config.toml
num_hidden_layers = 8
hidden_size = 384
num_attention_heads = 3
num_key_value_heads = 3
head_dim = 128
intermediate_size = 1536
vocab_size = 8192
hidden_act = "swiglu"
norm = "rmsnorm"
norm_place = "out"
norm_eps = 1e-05
positions = "rope"
rope_theta = 500000.0
rope_fraction = 1.0
qk_norm = true
attn_scale = 0.0884
bias = "none"
tie_word_embeddings = true
parallel_block = false
init = "uniform"
init_std_qkv = 0.0285
init_std_o = 0.0353
init_std_up = 0.0407
init_std_down = 0.0407
optimizer = "adam_hyperball"
learning_rate = 0.00738
beta1 = 0.9
weight_decay = 0.0
lr_head = 0.00732
warmup_steps = 381
schedule = "wsd"
decay_fraction = 1.0
decay_shape = "linear"
final_lr_fraction = 0.0
batch_tokens = [32768, 65536, 131072]
max_seq_len = 1024
doc_mask = true
z_loss = 0.0001
train_tokens = 665800000
max_steps = 10068
dataset = "wikipedia_en"
MLP neurons of a small language model. Each row is named by its layer, matrix (gate and up: input weights) and neuron, and shows model dimensions 0-127. Each number is 500 + 50 x the weight over its row's rms, rounded and kept within 0 to 999. Numbers have three digits each. A neuron's up and down rows have the sign that makes its largest values positive.
A block is one neuron, or neurons of one layer that tend to fire together. After each block is what it responds to, as a language model described it from the Wikipedia text at the highest values.

L5.gate93:460529458523543558501487514510496521453440514588492315484417507538496529524489492535486527471510443570519450474488482553464482472556504538501515428402554425527531475472441566550546526508418556489478466533523509468480455489503485545403544606506556481547465521595446562441478521512424517504590529477476471474543516508480574485538555541605481459531535465481503436540536603406436535471586
L5.up93:599496524550452424541524429574455502555462469520580385418509569485494552374514489526545429523500422505534482454428564549448407522544466474452521468494508438460509426583553548525418509548467483515518428400433514501477516439520508562504539467539646475512509487525483465422407645508382557521532545533466520430511473417498467482568557488496405422510580582501424506520491472476510465471569
L5.gate254:397480522463466416491415534434445476458515546680523417478410472569541492490542440432428536553555421587480546509495535542581473498466534557597520468546560431435499471540510532495476507506494448421563613437570479402415510521428556505419497463469508504510472420541468453521476627495471504518437548518422498444490582549481505524539447441560455503553463515441610502478582455583544522513460
L5.up254:451470625398489553588471495465446419522562581529578500476421536534540435463490509510459528497525428526498485590441579484494507507466425513477530511556474492548486429579486466451545443397501481549587485495444426545556472392404477600440577483567592556530521507485532508470556426405512473527527518496471540464492483556471435520483480432452489475429548504473462456505525475492494532505538
L5.gate306:505466542476376531519576545424451495525478416458523451585539451521557536498571487448356401513504508516502565513500388555487586468521520580541440487572464443612481493480567524513506472519386492494527464414443394494593518510538540556482486427470528488490566484500581491510461536517592506472518445478526524507428500473462526439536470499573425527483491503380593461488431446515459536479472
L5.up306:556541482497540526512509414398395467515519474533440472535503510514511517496482550521551552470466498501527454537561538575624427499580544427526506476533519510528476475491474426519429542635499483584453517495548421398456610508577567514528574459486578437522499418516420480479563542473450388507553477491557559473462418514416550493513488511547471470466490562463507407438494426580455481528427
L5.gate431:440555544492335460472475533459415534471489357482490395518514485519543569500516475528491466495511563488525458575488485512466516460466470475568486423519574495571577460504462553427448511501446473481544384529536515497509511496593520548460551488586415540464585490450591479473466480447538543472460511515473479450435556551549557526625606552552528511532499532452473480431557547546522514540565
L5.up431:533483504500408559511460441509477412567522474478541517550510490513531569473439498537585497459522492547506506525576356455539521532493436458450498399513462428528512526476448548513458455560508481525567574462559495519517526462527479475510580371486474462496586442485548526488506562509483524504478441498604483451511601625488532462521482500457512543494461510518479472501526534450534515506528
L5.gate576:461482480469482519476539461502469468529473503586428441387438542545560510471502453422459537531509463576482464509493505486486568545541492522540605479464481530501499514490477491478503522512551523420462552532529522574455549523570515556422589527459422439441487490526563434498519443469450544521531486515468481577464443547531538483544426402473577482524500522531512467382470526487433586430550
L5.up576:426515594488420549467469517474511470574446577484517482464405494479488477479444509456447558590508500557509585565577470522541559480433497491456473548479466369552577460383607510442512574548511563477551486588489594537402463504453512525476437580501554461575523450523548504431480477538557567585495438504481492509518465482499448516547488402540446548498548422504532577470478488493539482501511
L5.gate732:510510555455435479523562447487514487465576464507599506567442514593549522573470457477429449415528518528566443662451537531513558474584555512522523483522497461491455540512492478484499479451477494540524433526574483415416512556557523643445493480431464534448533510518541538453421483506417550581569534466456500469575497543513531491588390462642469532475489503461499525477472448477608555535513
L5.up732:476594465583500491443466427528597535474577519524507577463452429366543542471493453469470527535494456481540408468522533539488510560547423545498543405559538542521558505463447481438504537410471506508545459462531511454525431492400391457521468503474575528471559518508511503525400499571558551456461442524508577493516515529503462452467487458437497530456515444507564563495435447444637470431477
L5.gate852:513553565532478532468487469568564542438533486523519490443497474496511453486531504497512570546484465531535517519451569469473519549559519497502407489444512479517416468491539528408524574546481487441450470428544464490449577456529465498415547468555586530551468513488508562477478477587422475615593509404475451554481510496562554452546523485504518447475540432478414542480520468431527568540555
L5.up852:517562533506489460513533489489574520453601506465509425543511521574456414483403538551466495394523491546435455509471391449570512477484503582613496501483506573486504378466457544439541522558446445479545587479499477494452510573509569518433502460481541517478480564525450470516440462502557534535567480581519518396461375519472430511492487527518481527544483451582545478447486471508557543487456
L5.gate984:602587583558518585456432415528452542443565576505492487453491530458524457548450494532478498657528451525471541451494536478466495527556453469530467451570517419441573498594520464489476518477534360433537506535502448506505541470469445466455446475513583488442521442572537483490595545507483488492464472532314500457505485567502489463496542463564535413484420543523534405394460532510509545516536
L5.up984:557548624522477583550369392510504456466575577495499454496494518473527442521444487474511510660537486518454462401483567472425510481599380494554519536468545468471508557493505512548466519457517350385461473587559461535468455472479474490540483439485597538557504505514519460451575512549518551548433482565339514471533536608549467469477473509491560553480481572495566525499596474479590449546614
Description: Award and season nouns. Final nouns of award titles, above all "Year" in "Player/Coach/Song of the Year", plus "season", "Award" and ordinal suffixes in sports stats.

L4.gate499:575486509466550456495498527461442478453470530571496530373449486514546611599550517528506454518578518517457459476510497543595532527545570585418548432540504489450511509473539482501470521559458450530512530513473555480434498508563542539518648434524492546587499459501463501541465481518509444539514471480491566365444455512483504593456477552609522491554557429464485494511561460564489503500535
L4.up499:440565524554524480481416473538496502560481557496479505513555492450529566502531510464503517538538445523522517512467484506572509476585518492487585455503548438452420558588511502500482504525536541555446393553549515536508518510479460454517432425491503528522449493529543502447527557544575545529647472474512562490472469531602492546474563444455556479498618620512489582419502479532470566511494
L4.gate704:534541465538522568447473413530555451476561520510499470472492448456525448507489540519548553581460563523453485506420504488519546510443529631439484585535453501534579491566601576486445492382524564506534602459503507473570458563685437542594433448447506425565449477437493586432535541514496539550554523508419529500481457535550512465463500499501511494515574468523507503505583443497446529494558
L4.up704:509524449502592444538437526492500434470513491623473462559495554501532494510451495431494505535501460518459453494485496445459512523512554502538576459526475551466507507537509519498487601396537517494453587376474472545525525535526580480508533575456427401453510456469553572459477431499532531487489532506485566548528539520529531487522388491554556466560563575472606559463523646497513522550537
L4.gate958:479528512563529363546417555495451489441583515608582500508540468456520542446488540448520527570490572591492466650431451528518575557517489558449510427582485455439568454511472547486455471487559419449546472457470515509576517555532505578425524547575531419561519418536467544496503523534407500584451509485464589488534561518457463561473531535563463474487525494429436542504478493497433550498448
L4.up958:487499492434468448527450520509552438478547475452498539500406515481552575486522571471505524494491576511564514515479522563488536449501442462552507614466584475475508499626504404498548582498587548432501542516548495492474470499542519433466610507519409537478599448541526461483615566480421484528518429405467494573429469408358400428457451447501507502510415612564483531506519554566497426494527
L4.gate1105:477448500543478473527525475446493514493446579578593420489454458428553569580522466527386525584529473513504533393469581507498556550577520507460516488489359532508563550595547478466512482537480418548439606537497495416489532411540447603468572442451604395580607402466537541538496503519576498508522430513436454531513523500513434527454557437505502511561451479500448530458575536619494487493553
L4.up1105:449420436491419631498487410425597507507559489456550453494498411488517607526431511512508564632542505487561530488434454483490474473465537503464514518540416427393576543483604584565461510472458507435593549552442454541492542522512473521466505387509526444460519477539507465528448566527540516527491466503489545479511550454470456503458516509494551547432521517520408510414486530546520514581461
L4.gate1258:510479447388500534534583438459511529481523569547487491442515553478562414581537521537508538436487465548528494445459492495487523530523447550657511525607448605494566568561433454586582521475392484572467363484557449413519534521556560531518576479515566420361497418485448516551461545557469467516549504492491559410484455438483564456488482514450475481503417459579599550645596541533461474433489
L4.up1258:505460440420482476530589408391602500510470472459501485580540441479556522600474528469534517461527441515544469464557381548579466416429497581496564552495457532469506455559555526483497574453459470554572485517470533455579462548506569553512425501520501531483531490424546523551451422479549470431485458470389513482545498544458616481461510432508488531475529491439514454507503520552403545436446
L4.gate1288:534542508422451526483473499498491443560469565550494516395534552529569464514477503468517510471620459496519542532484510438424583524417502505490554457513480496516460498457476427541462541497583507383550440540530632475552433477576467552506481476461512451564433557471476403473509548450438508527429526533495485526457478544489555451466410498405611519495430572477555505519581557509377443538404
L4.up1288:412551569509375483441440439528550471550505456590524578453584466575520428489445488524479534455546482503419487478453472459542529477537566518467449520467669576479454469592589559464514493504544486424542459440416454527551456651443534478522446518470399439519476493499420541422499474516476483468478477572490436498458412502490504564452571451496518504541498600440499453413389500496540456481577
L4.gate1437:559553497493517556515544437448505400510410572501524554447523570565487367566501545479417563502515520517537494481442382545469520519606569399551517467461422481486456489518459486526446459386482364541483479466483473479557466551524446605472443571505547516464391420435440468497486621511522570519547515517527523575514436512490597449489548427461507492568481462542513508452527589555487516391445
L4.up1437:558463552500519523502419584408533563461492433543468508540551553494499483518383470480526501406606591485546474594568401502550486526461516490602431554498459394459500450477561510441591490473450495495596536531471508527429539476500421465537534533474681563535488607468560540415484533449470537554512530438555523531532466479458509502573477486571473453527500519484483510388498478437472439515521
L4.gate1528:486463399474512478462467539436514413527570551532570446500486530530583487493497507536540572494595426455448442485440519588460514469551557555509492535522502465369501437556582579494437476408515453499488574514432513508580466560574553587475594550513443448457559496522505542501401583510476489546504445468494525460506485599561506500503528532445520513489475599522502462489492463549471497546491
L4.up1528:518538547389419346440496469518505447527538525497453566485498565519517433430475480532607507646512452518511484548468418632528489430429459455605509576497550509543537467576497556552597450568533401537557540496472469474550507438487458543518492464463478421475494486505551542565468513477543561519484499490429490491535514396489537500520443468473506529489418544459496480585483533536626504445455
Description: Ordinal number suffixes. Ordinal endings and ordinal words giving a rank or placing, mostly in sports results tables and athlete bios, like 7th place, 2nd, second entry.

L2.gate1140:509564580464476533557447512440433410512519515570533500497527519519433411643512534488417539495581461584499523441518532510521584509495476510465370433505449540588516519478458489500442517431455460450461524485498511492410516450531377532647501496520520522402477431468448516504473571492441541491545546489601525507516449451491564533411423510569601437574468474485562532461551548479505418514497
L2.up1140:460452456433523522466409464530596471491591512555508412440623457580492564545516488479480547405557560478440502521493453587552598453436547504518517475557551427467445537402473511481510495529486346503473423529439520568467449540456446539484555428591464468533527497480512500428477551506637491498580525554450464538463485452514569519507566449644494508527614434480591429551473517505549459472468
Description: Sentence-initial word. The first word of a new sentence or line in encyclopedic prose, mostly after a period, e.g. Released, In, This, After, However.

L5.gate205:596564458569509477518500474616571532481516475539473479545489501422478466527447582456480512494491611477444562514462504407535493440429428449426590512535511472459464399478517522549526464454427411545552451521501593505518504482560546524475454453532487477536555537390506496512548417549441477420441481537496489565533569551460526550535554521535561524443483391503459418465677462444521513487528
L5.up205:504504508603502512503447525553474495492503469555543536446448519528523496485485495507439422562517442534487531495582543619538552602505538467539341545491489510488529491483524505460527416566502378498511443500533554453510498522512478441503493663456400478529483479459424484501443445535500485471440464502507530622524482545539455506496467559554472543513563545507506477543509711559482482537499
L5.gate416:471445478444478438510508535482527500585515512569572502465492533443410532604491495577438507501441564585522379541429509560625442509570396577556576531431555490496476484524553441504539466589430489505420440455556439445574417499529471478512467514548423452549476507525500543461492491482527485515411504458484519557536590477502462457585568509479625488534457528454374453534531498465521471511585
L5.up416:520492528544454537482451539421589468529533538494517516411446524439463476514586509522536495507512483503572488553477500503505509564609519517553554475512592528431406495561439447485476432405491466589493426515473492479576468543424532491570419478492486463556435529459565542492448413566453505483386473517489491495419457497532418490568440539475568524463461510488433597490542518484483509573499
L5.gate552:436489434529469556530404533498601454553548586493515482561479460450466471564532473498537465482572534504551503505496481410557519517540463580517511567467541584360483498566505546537590379461514485503546502520447492510558420487601398548539543457488486524453476435568491573509570470564474514454485557528511527555517617473463488497577450559589573502483497520554465495440556486492507568488538
L5.up552:450513465522458543505455479429612478518554536506542474440521512397483404569464482568479475484528555540506486483532469514509442538519474578521609464582517521395418445563557512502510447502523418485509510511541559418539441480482461541493537513501506508585438562548532514548525560608455476515472525498464549584527600423494448505629504558518555489502483540533356614525515360506505458528613
L5.gate559:513491452520466535463479516496560566580546569539483513497452562479414469483463509539501462507521490546457524539591536504548490507520439555460583484561466598485533540509521588532528523534472452478482568490545425364481402448488416592537569512536550495496472495542520545449431522499404501515476548508475492576554517416486441520529590483514517484539486518507440570499536410496532495496504
L5.up559:470406467472514425484447611474608488400447559559529548499563464464445421460495555484422429476546595536499464510489498549511459472456486641423594548533451521491540427413522453534496508445510478494507416499454519481606411445538534550496464519488410475477451503538499492535525463325576497528442486470460497439552504441369519526525424508579447495534567437519406558525555572486477465498462
L5.gate645:477520449462464524517438469560547453516513556527508536495515387392435572547437556561508487418434610500500490502506503497470495562597403533492481547473476441445588484523706448478509480550502556507442464522564539447574457556447485475498530474478527487535483428465407537514448563522473463429510498552469538582510469387481543486525515503495534456482481516460446438469516489600492533419545
L5.up645:414540482438454559513472540460444430556411479528517581513594495523471545494620536474470507472576495551415497522469534557406544538555499501471536438564465462492564452419533537565478425457394487375499412484522446421510501475463472525454498507526545503527511449533472558447425562454445406484498570484596535438499571522477488535547555551468505431432519564499474515608519560459470512505515
L5.gate1109:518515503572431506479476531522542468431491520467484364379463553539479509551456512491509534512531576541538500497533509539520513489570462523412550507478515545398520580499547521481513523507519469512491490534524465526625410525478507507530498463486526488491426458503512522401600523495498561455455482520501490605495552443478513532574463545506472539501545503491351501461542457521484541557596
L5.up1109:528589531535495508508488502526581496531534503491449382449407535562468595612471496481463493601514524530503532478510515534456522534540402454450504468447464511528501521527556517516449527509464447388438475534590439429554447532450411489491463467505540542503482490459465473463555535533448507454391491452524496491531615426399522480506542535545479514500531481445408586559584408502512507436614
L5.gate1237:574495494524477538501549498547606471521487482533553485510419477481463587527526493531463471500479568502554488554495399500488476551508488471431561549513557520477519542417517510463473519519544467510459495524512507493402428549507525576465572536451452514577497561450453500526602551588465540470451548484572426562457589388450505545578526510507483536540450545498478517508644530551481512450567
L5.up1237:523507518438435541494454507486553447484510575566561576490544434464528576606515593529451519532419515493493448411555394585513489576542445497481571706534481536501505413541522444518489521498446489489467532481546435469486426537551453559479607449452409500441536457434497450481519556464545556430473509437447537598504469416549504503471489486491592523526513410469467522491580447597529555528419
L5.gate1409:485519542474464542521514500585515471578456552492550573491492452476376593537436453501472577500467473535490546617531557525548544492508502438531513484516526571484465519444452510482492512493488470555545500511514570507476428567441426511488456432578331500512454422525556543379475516509525581508557480543536531509534555482503521546477530563504486481540422573511489512364481491505574519476533
L5.up1409:489556586610546553506429510500530480463471517611431546465552553518501454550360526461492405497459513501437642552428585456510477507512514556473550463475491462528515532579490413487528455507457439505495449526575498543558458434507532487519418522505576514521446483520539545484530441518475587509522454472567494591468457577490472481521449504521552489543490426466436612586527556514559513622562
Description: Place names in locations. Place-name tokens after "in" or a comma, often the state or country after a city, such as Tampere, Finland and Anaheim, California.

L2.gate785:507520445454591517512503497466495503493494499531536469441531485460575547569517377503501459487488480474488494431513386528497499538570462541545536439446465511491522499507515470497508498438465470466470486489487439559520511457609479459469484449531538595448470512422518532457498506488487519502516531544391499521485514612490477533570574458552455482514496473464591511614589474464433561493464
L2.up785:449520507387535527435507443611494497447506543525500543493639439479492506495582523546473555640496429499527510378563530489481559599454492523532484449522491498510452485475588423500553415594566475568463582570448510541508392478476501505478565557532531554491455521426586514476461615540482537539471464501383528466585515542491475521554477486461542475490525529444510488429470481539468497532462
Description: Title-case words in table headers. Capitalized words inside multi-word headings, table column headers, award categories and proper-name titles, e.g. Cross Country, Directed by, Rising Star.

L5.gate84:529539476447446504395536535541442536483348500512546525452434460420428596532484573462467544489507480493478556491435519487513460593599421507537525509512514567491418480526560456474490550455530479489427458498469448525611470490473555492511514678563509485589430494476495526537463467433429501462424571527529473507503475437514478514494409529471470496473471497575448585502514416601459516558447
L5.up84:516455525534503439494501639461487478454506471550580469503474553486444509472565469491456411506551467544476504489497456542497478519403453508471438561536551533571456447455455515451591508468536557497544428434521447516510490466478480516508495487547558424467552567567583475482483537488557519446411497551609474493548479449457482559530520506475595499543573484488544422493514541512482544510535
L5.gate158:482467484404457480472505453435532481427584452579504521563511564533510443502542493539555576385515386506537496523436445568489506598531487589550494537538498476510501471420549542601471460496580495513573563482525477429461483534471458497510406402515446426542532502529534564460490486492544400437522487484562483549491520555487451465502580468505529544558415467558462500571498575550531458465572
L5.up158:507549472570531501450464457447527495517447471466463528391549549381478464499431513449482568543499460523446429446414623569519483544477510525414601554391547424504590500432553465448471458600489517514505594518574520520530484450449538505496545475513442452475457513453508501488445517435490481386599517461494513555527590477574429463474465537540535529540550520567385455535575433439409524514432
L5.gate181:583497455404454542362496499479573524467489538468515474479483474497500522440534537476548426433514483523573486478430419482529491495504499451491490548539387520384571442478486520490495532505506436567473467525438534435585509591518518621508555559638442489525525480487562530501571605452475380498533558507436492523561616500475432477562516405604539474590471540532411519506585449469465561452601
L5.up181:500492523422424496647526433448495587499478499479479455549482509556502408415504471490403539463428526524486474537547429576503528467516512532447459448509479416549531478481526444504470504546469421581439507506505504515455408561528523575471434529480485506575561398504544490591594514497437581410453504484424556554415494487397498508539516412493505534581483384484543387558479581489488479542522
L5.gate217:518520520481516586502449605452537505524409535493423486421531522545538545514463537450492497514580498500456559567413501496489448506524517523434362546503416516571408482499502584452412480499486472449539471476442383485430518513454525595504503550498504394569561489585577504421539529444488492466573503518584512522481550512518634489441429464586541526540497460557388510527616471565492508519450
L5.up217:381391598527452487561645593465466505476487405538528430563530467429485505550552529494571588524468513507435387490439507510478472583509436479500478518471494542544517461446511440600498493499506418504543486522483500475450500540512539493481486566533530479444542491436566469501542580586504496518539479408509484497505534555541417459479556507431507545526590559527466519521496571461483503462591
L5.gate694:447462519367455615591498479474540524565501598523500423450447550530400498547567530392548485454493448502498501476449428569445478445507467464469477526502410522444534504443559426476514517500435551459558476559528460455547484556504463594500532550497615502545514541592505493483511537504519556421494581482470491507392583379423483505499513533486511516519375502510401459471568440513464541462414
L5.up694:489434561460468537431524459413525553549462544528572445548441496505591532570458509474489568475493425529504512478541509581489482581469532640472568584534432540588461479519544521512484523461533531534530545525466400449571436493550542498486541436486452586433537532451472435527442478379500491501444552425530432435558421487510488492506467504474543491511419408420441462464523507541525491496458
L5.gate806:473510631530479440522469559432501511497386538573514502464410534442472470587479503457441470454599477494517523451456540493511446467494561531468488487516539498525520527508459558481454512594488436461510570500554405591544455627576572530487441516474487469523537414454491505462457535487537506499565497572443526545491478490428485524548550546461512472512532428478403514492565484467460526347535
L5.up806:490408570562488471467523537531546541449470509536503466456576536437468370480560480483431444574572508491638496473514465568483469544497491494475516558541468478553499530425497496502426384471493422368483521498406547579556487481525564532526549547518512558530479574461598476518578566524451490482503477507453613476532543444467554507533459512513511455524488398525430474548505561500518493508386
L5.gate895:445411525520459440532466512527421537475547457573462395491532458495576540444535513499476570604493550524445465473430442433546451502464415436568419483541472502644536463560522436554461602523507444395501451583498394564480537527521475474517599559515384366497525571495535485510556664462505557480523564472473506493438491428465517495546441472528497515519538483527438515486483497560477497533436
L5.up895:465497503490443583531405508485518591427584535441484442415498473494529512424382486467541520475471515501413527451520431507565463470490600551407471412503475439536506471533469550527466544461478556588457484532501458487606424477473480473523436507504444486443512574505587545480571626387461511482496478526463484585453566396509505556486453429527454449532491464451424546417500490558571506498568
L5.gate1084:495428435448460512512546461492476627490576586540478414512417504514427570531396567447545417561514400499476456558494483548489463532466573458521457437562423522479592427601533467449432409464527509576514521453451504476483460580525573569524471564469478376569550484522531501537580477449498490438560528485402535566535553479529482486401501443495568566524460483479474514553457528516519542501565
L5.up1084:423446542487439551579585476517470570533569478483527429511481488446526544550555498478438444560446546538527520499567488434539469525443468450575543576570464547503462545554474520468442554469437471546503583589540522430441514587470530512481450485537522469559485558513498459467566526446483500400527481389461388634443522495557455505577515503494541544506488427421451542491569530505593527493507
Description: Adverb endings and qualifiers. The -ly piece completing split adverbs (slight-ly, rough-ly, entire-ly, stead-ily), plus qualifiers like only, somewhat, not, despite, subsequently.

L4.gate25:479491505501490465581451477432492530500553557478462477449480565473505422381474512559464481569454547478466445496477510523508534518548482540514516480422486509495543538557457450521525479522428453564610408455505469500569510446447443473446470463471478463456448567470444460549565507557447554484522447532502484545544480565573559428585487552496545509523490483504530519511508483517539398588563
L4.up25:500468474602495557486504384468474505479605497523488507463441518528464455477465456588479512552501491513532458493467540561481439457555516485611491522476528516458518483542588532491419499543473476564544531535430489554489562498459414419516501528459518517548495411488448559511587463486543484506373490516540567508531438471583569542542520452522536483522531586512491483505450431451522481565467
L4.gate228:405563479579519537478427470562503491494478550519573504495459537496410421391618425563447536527495555541551510465475407490474414420533527554477434497485526564457479497614534470519497502520492575510585556565471514429538424492528558466538500510452527513485518535483569512473474628526444512486433469476485543584507458557623519484539514526524472540552453483522412483508480403522568484598426
L4.up228:503583540544428551544497529497549442530621496470520472605511502462519552591433501446524501517502583529509524601440466474504411501477540489509499503465486507480522464498501521495478531469501484433487472497552530491579526433436478503518535407440494513567504564525468497549451501459586541472458442451486522531536335476479478538472501503530457517578484405483607518539516573539443551578583
L4.gate384:617556472537529436506452468476601452524511586488500492479508490533459490556454481499489444533502540553466561499485536443562431557447531514471524482480492412552502550429637553543524523587473408479425593468480457365529392536438445613470536538486644516529447493561474507443493498546444408523537468499469483644504497452479483526386473580537535453500429539541437521503513528497534403448533
L4.up384:488380564396470535442514486445521510473494432551531542526512445476493456563478557512492466509514519480462383492518503539454542471494531581517469518447457441532527421426511533465495486561497573564524513518368565509582514508521500482491492448498489509470527533467488453519424473508506554532401533479500458443550442473565576448527449470509432515504461445459500538554487458545542500515528
L4.gate415:427533535503606446538544508510530486492551443573475516390485526447523534567439451530463543575546495501527553500568574441543479510516441393518456479486603466487534553561563496560566542528476386467524528545558550440486544576435490548526501576497383396380483441495415424530536498548482542471429528559465493421467454497507568496499516563546556428488552600561457533562460497510484467583519
L4.up415:585489541434458553484476499464545501458530536528537551441506538538496432503462458488529454530474493503591462462516611585513499516491434452517556663483594503501445504527527519509474600494523490495418462494510588594541465579423504465474533385545546616508433515427442426431568475458447464435460474539563510486506528411559517518451495488440523540452411562468435518540552455487533502571469
L4.gate953:517535557570485582536445536516513462513572540477504444539420441588468475551493524524407408524540537580512509524456483519466487491449452537454506514459582484472526569446528423563555474465520459538500477581533478531569338513572456493530412445482439521469517479475450572450489415485446509414548542565567504656450546517544482488455530463416469511473433504558409502550511454444534515520539
L4.up953:486504534510489565524440556546517520481538456449511423531376561575516442505450528508369467564520486534446511514550440524495508442491448568543496490474629526433489580443461386555534463421512513498526510568554471521587360485546517446491444406536491498428518466544441467488474411520451546477491556587585536683488512533545508526511457461432378538471480615553442495535504407487564404579637
L4.gate1086:438465476478609392507541508519595503466491517411527452436369449475516492489489494550374487526429421568594499519564463486526517469479451509488476499477554574539470468506557496553500509492522582463635551452577494492556516460429489434468553577442509462458563476503452533511460513434480501516516589496478470624560444591423492509543471458492490523485461536517499466397451507484510527431470
L4.up1086:496465426487532471573528515499561416511515553547467500474452528522481503555453475485601523500556562552593524443500463395566519368523493501485501620454468544505545514428429362565478499584459516528591383493485494530481527477452563466502493505441529501522502458518521460535479494550555484488496529513537551564447562632494479518424570533421520410479442599540490523481621544490545480497517
L4.gate1156:494528508523541536526482486569456481482473577480464446483559532471513531409509484458524504532457534512487528421473538537540438567500478566496507468508449577428396433561566561527458465476472553546472521494498581476560511539466395433540504461481577557515495539512566633398500526566445445581478481514500573590541522567475549491531556560518476509467463507467386544485518514548521549570539
L4.up1156:486463494531413457523502473462446453517566358441534496456480510502509447448587524506554515505529485560529452529500487403483507376534454495522562429524452519550561483565459514456512582469507481452568453499479486458487572550577477505477544411578457494495510584587479473565471459539431529509529502459550489479417466483516562400553453476518405555461430567516532489469506555517521495368589
L4.gate1387:473571475554538584561430567564554460433506488497454497395559493505519566517377462502486419585562550547496478524405509486449463554525489491453508500543528461510542484451500473520500372410441392405449550499501487540612455523493516515398534444487554491542442504541604487454441492526478577485494518578534475515519548458501471551401464550524558500478419513546452559564558498475539514514441
L4.up1387:519483517483487587533439458571631497492602498591549426565509530470511407520550543483668444579446519497524436460575530401504513561430466548533491499479456478561510496488502495472487424571465487561460524566537553514551407434445464436502529399483511560428468519502431577485546536532556475521437515512461501477491517435507492511515480499457422465533520450446525466550516512494565481529557
Description: Place names as location. Names of places (US states, cities, countries) read as a location, often after in or a comma, e.g., Picayune, Mississippi; in Atlanta; in Finland.

L4.gate580:438485458455493478432465509368497536497425603494435480508459538433477569564535529579419500520499503477425498559469426471543480525504438594564459542509487522451504447454489536470494468478448364535473390514447446489512503517605573558533541525471479500430475509471448572523473505518571504491521539524431526477540527481555463475531489438456518561495412540541517524518579519531519507415496
L4.up580:415484474427474484456535541434552544544500534499436482510530593494508550604511498537463482484529458459489552502505477494540525527519418541522470561529451521428577455569450542493447445454475366493475406513421425469530555508581492511468492455473572566479478492496434484444502453533566438515556448536422595439443484411428429480512515427430483523556462515596568434541485489604592420416522
L4.gate849:527506460561398414533590434536447537465448521486511421396521464486519467436561465480463439478456573485535599494386480561525441562486486614442593543435505577528642471537499529404527464357467501548521584527461530509476479609595547588435519489441466475562443474507501418463530477476501506454472501489493519483494452481454545448528409520514493491473529507611547525500558379489523506432516
L4.up849:507494498469434478466419443501560423415503452554519548530512414527533448521496436469527511526501416472465439458510489537505551521524543499508507485494458504516571506468562526493422579616516507442495463491582433467591545479468474493491485597474463442505526516531472500461488533571507487466606537528511465537561440509479575536510481593481521450530492393452600450474357577500456492643462
L4.gate1046:476551395423470412578465478500558416461503491471517462505458483447486513533473546532544459446545423417484395502537473489478503539515482485551438531581484550588524432507509545502499450387487379550465470491365550534486452470543519542490563538494474417432463528442536544534387494454425522522528422496477485498490462438534581519485437583425417559390576497500476443485474466538587453457471
L4.up1046:516527463470464449485528490524416469449471585509495448422441543462478536559515545403550538535477467525398517534476476565500498487536466506492512456544375626484505521532495494486529490498461526471552507455473448402508552630408541502491382504494556485551525404477543438491498489550525510478551508530471540538523553579467509473429375502482482507460361503479547542437477517506499545527536
L4.gate1148:463464486461520466559552614549507567497456516483438462500495518495560534503627475381465432423452486513497545500473499553468445533524531539509547532518525634428550568549521485480545518497521514550492522482547508376550462477490502578518511500550526422593483569479582494531497470527474590521534518543450486559568453518447522533497493444550450443531545403476498493591532577517499551525527
L4.up1148:522587564495483488417399445545527473575476537530651453647469488514462537558407468493477500531530502503451530563451441539520503494537399477446427516541569515488531443494455460481509511472487341377551535520540471444539496518507439491535462488484538552507507482517481494567448481477421551444526425531511436460574502444474508567507501496464467429477509548545453470514433516527468464425542
L4.gate1159:523562473513541460478528502569521503562486538516473464489460516450457512572535477476550482472539482532511486594474523438465431492521538515542471431525307528506549539496564552454536535471435449465536540546541471424436573485549486594484409549498469405517510519449538530601488556472396496548478465599526510533507405524496535490553461510510544523497452489493540499592515538393571533478470
L4.up1159:526520487487494530510551491521496462484540507454491421571470432486492667502498421506489433514433416535453522533440470579506545554539485538541407561584454491514459565520534577497574464471477505507461500472481496419504523489465459561554472404472422406498454462463462469458576519474484482537443477543548514560449518513540474468472463491468465491434514428551478457515426610498531621523510
L4.gate1180:478494459397478545470544488564482461569549531441468494553453447476317512534494554393517439513441576523522489576592516530464485599480516466520524454528475553417608521428571427471517450446472544503501487464491468424463512460553456528523478536523515362501457588453533503552448506442470455507519449470471525480534475516397457556555530448524487455556485507565485486496521528567477522459456
L4.up1180:488445464468551449472470548572426480446492517455463570417489513519494433505520427452515469504439465444577589539541503522478491501537539538527427435439529542442516511580557525476548494465561497506499465573540571396445551482508535497463470495562536386519459482404527507486510515490378487512523471452451504471556496539400465463559544550453489455548558444500642442596433618485517537408462
L4.gate1309:446541520536478548477514537529486560443508484517511395498482497568458498491458626524431516469473521518496437550512563517508483579491436536579592465528506568534478472482446501457380485299421506485594463482496442476450544572461478510471494412463481562496551562531574461482508568546541443449456582524504546441497414543468495474443434519452444447515563536481479498480499484552525507527547
L4.up1309:507494504433459551553503467472494408527479514509438604510448484514441588614432499582433421544421462451537462491454382542564587500501509547496485574431456574477494441497519547488519525573469503456497617453532552416516489504564485523502512491485516499419402514510544542477603461486595507428530465514583508545500551531492485435496525549438541412510433508546445561466506443503485510542518
L4.gate1423:492526447522549538511469580479532513477506445558462574464487553386373570444531552532580503520628440555430486626405497453516410459543516505483495481471473636517463502510515463555441537428498467414537527489414531429456513575527481496535331574518456385583557511499525582578472492421600522486446501560476465629494532468445532502490487511515538503552462426545489496508447507526563537587450
L4.up1423:600385431544460559495548516547493521496474444573469446452482517511390456460500413534617493478507490527360532490486475537452510497457503434415434495584583511450496547490467535486485582514495509535570425478525524541484506379498474451481563484419586418520553489539502487458496521453444478589548524497442593507450474508497550503545527589505538444462548500475518466522516497541457457517485
Description: Modal after subject. Modal and auxiliary verbs right after a sentence's subject and before the main verb, such as could, would, cannot, can, will.

L2.gate901:488514483457542529486525557533586502530509446511470507504453536458540492566495471541420499554424561630539484535572525461527546465440333452509502521547540507578462532389494594395503513539450501496448477495513514444555457577475514547499542541458580415555565536510443548541591508506517491492430482441502499551513506454488455532547487538575503419485472481502563499519520474553484432472577
L2.up901:464455472444497515507503450514484548477506426546469625470429443524542560587494504524432496465477503433463502455553464477478422444406569522537486534513568510487459514349545470484497489488550441568466526464487499596475465477546561527453507514564482441546487470505497556492545546511494455477454524523471454472479450377516398522493469485489539508529443643573479629487615568500459425627570
Description: Place and date names. First token of a place name or month after in, of, or a comma, e.g. Los (Angeles), San (Francisco), United (States), June.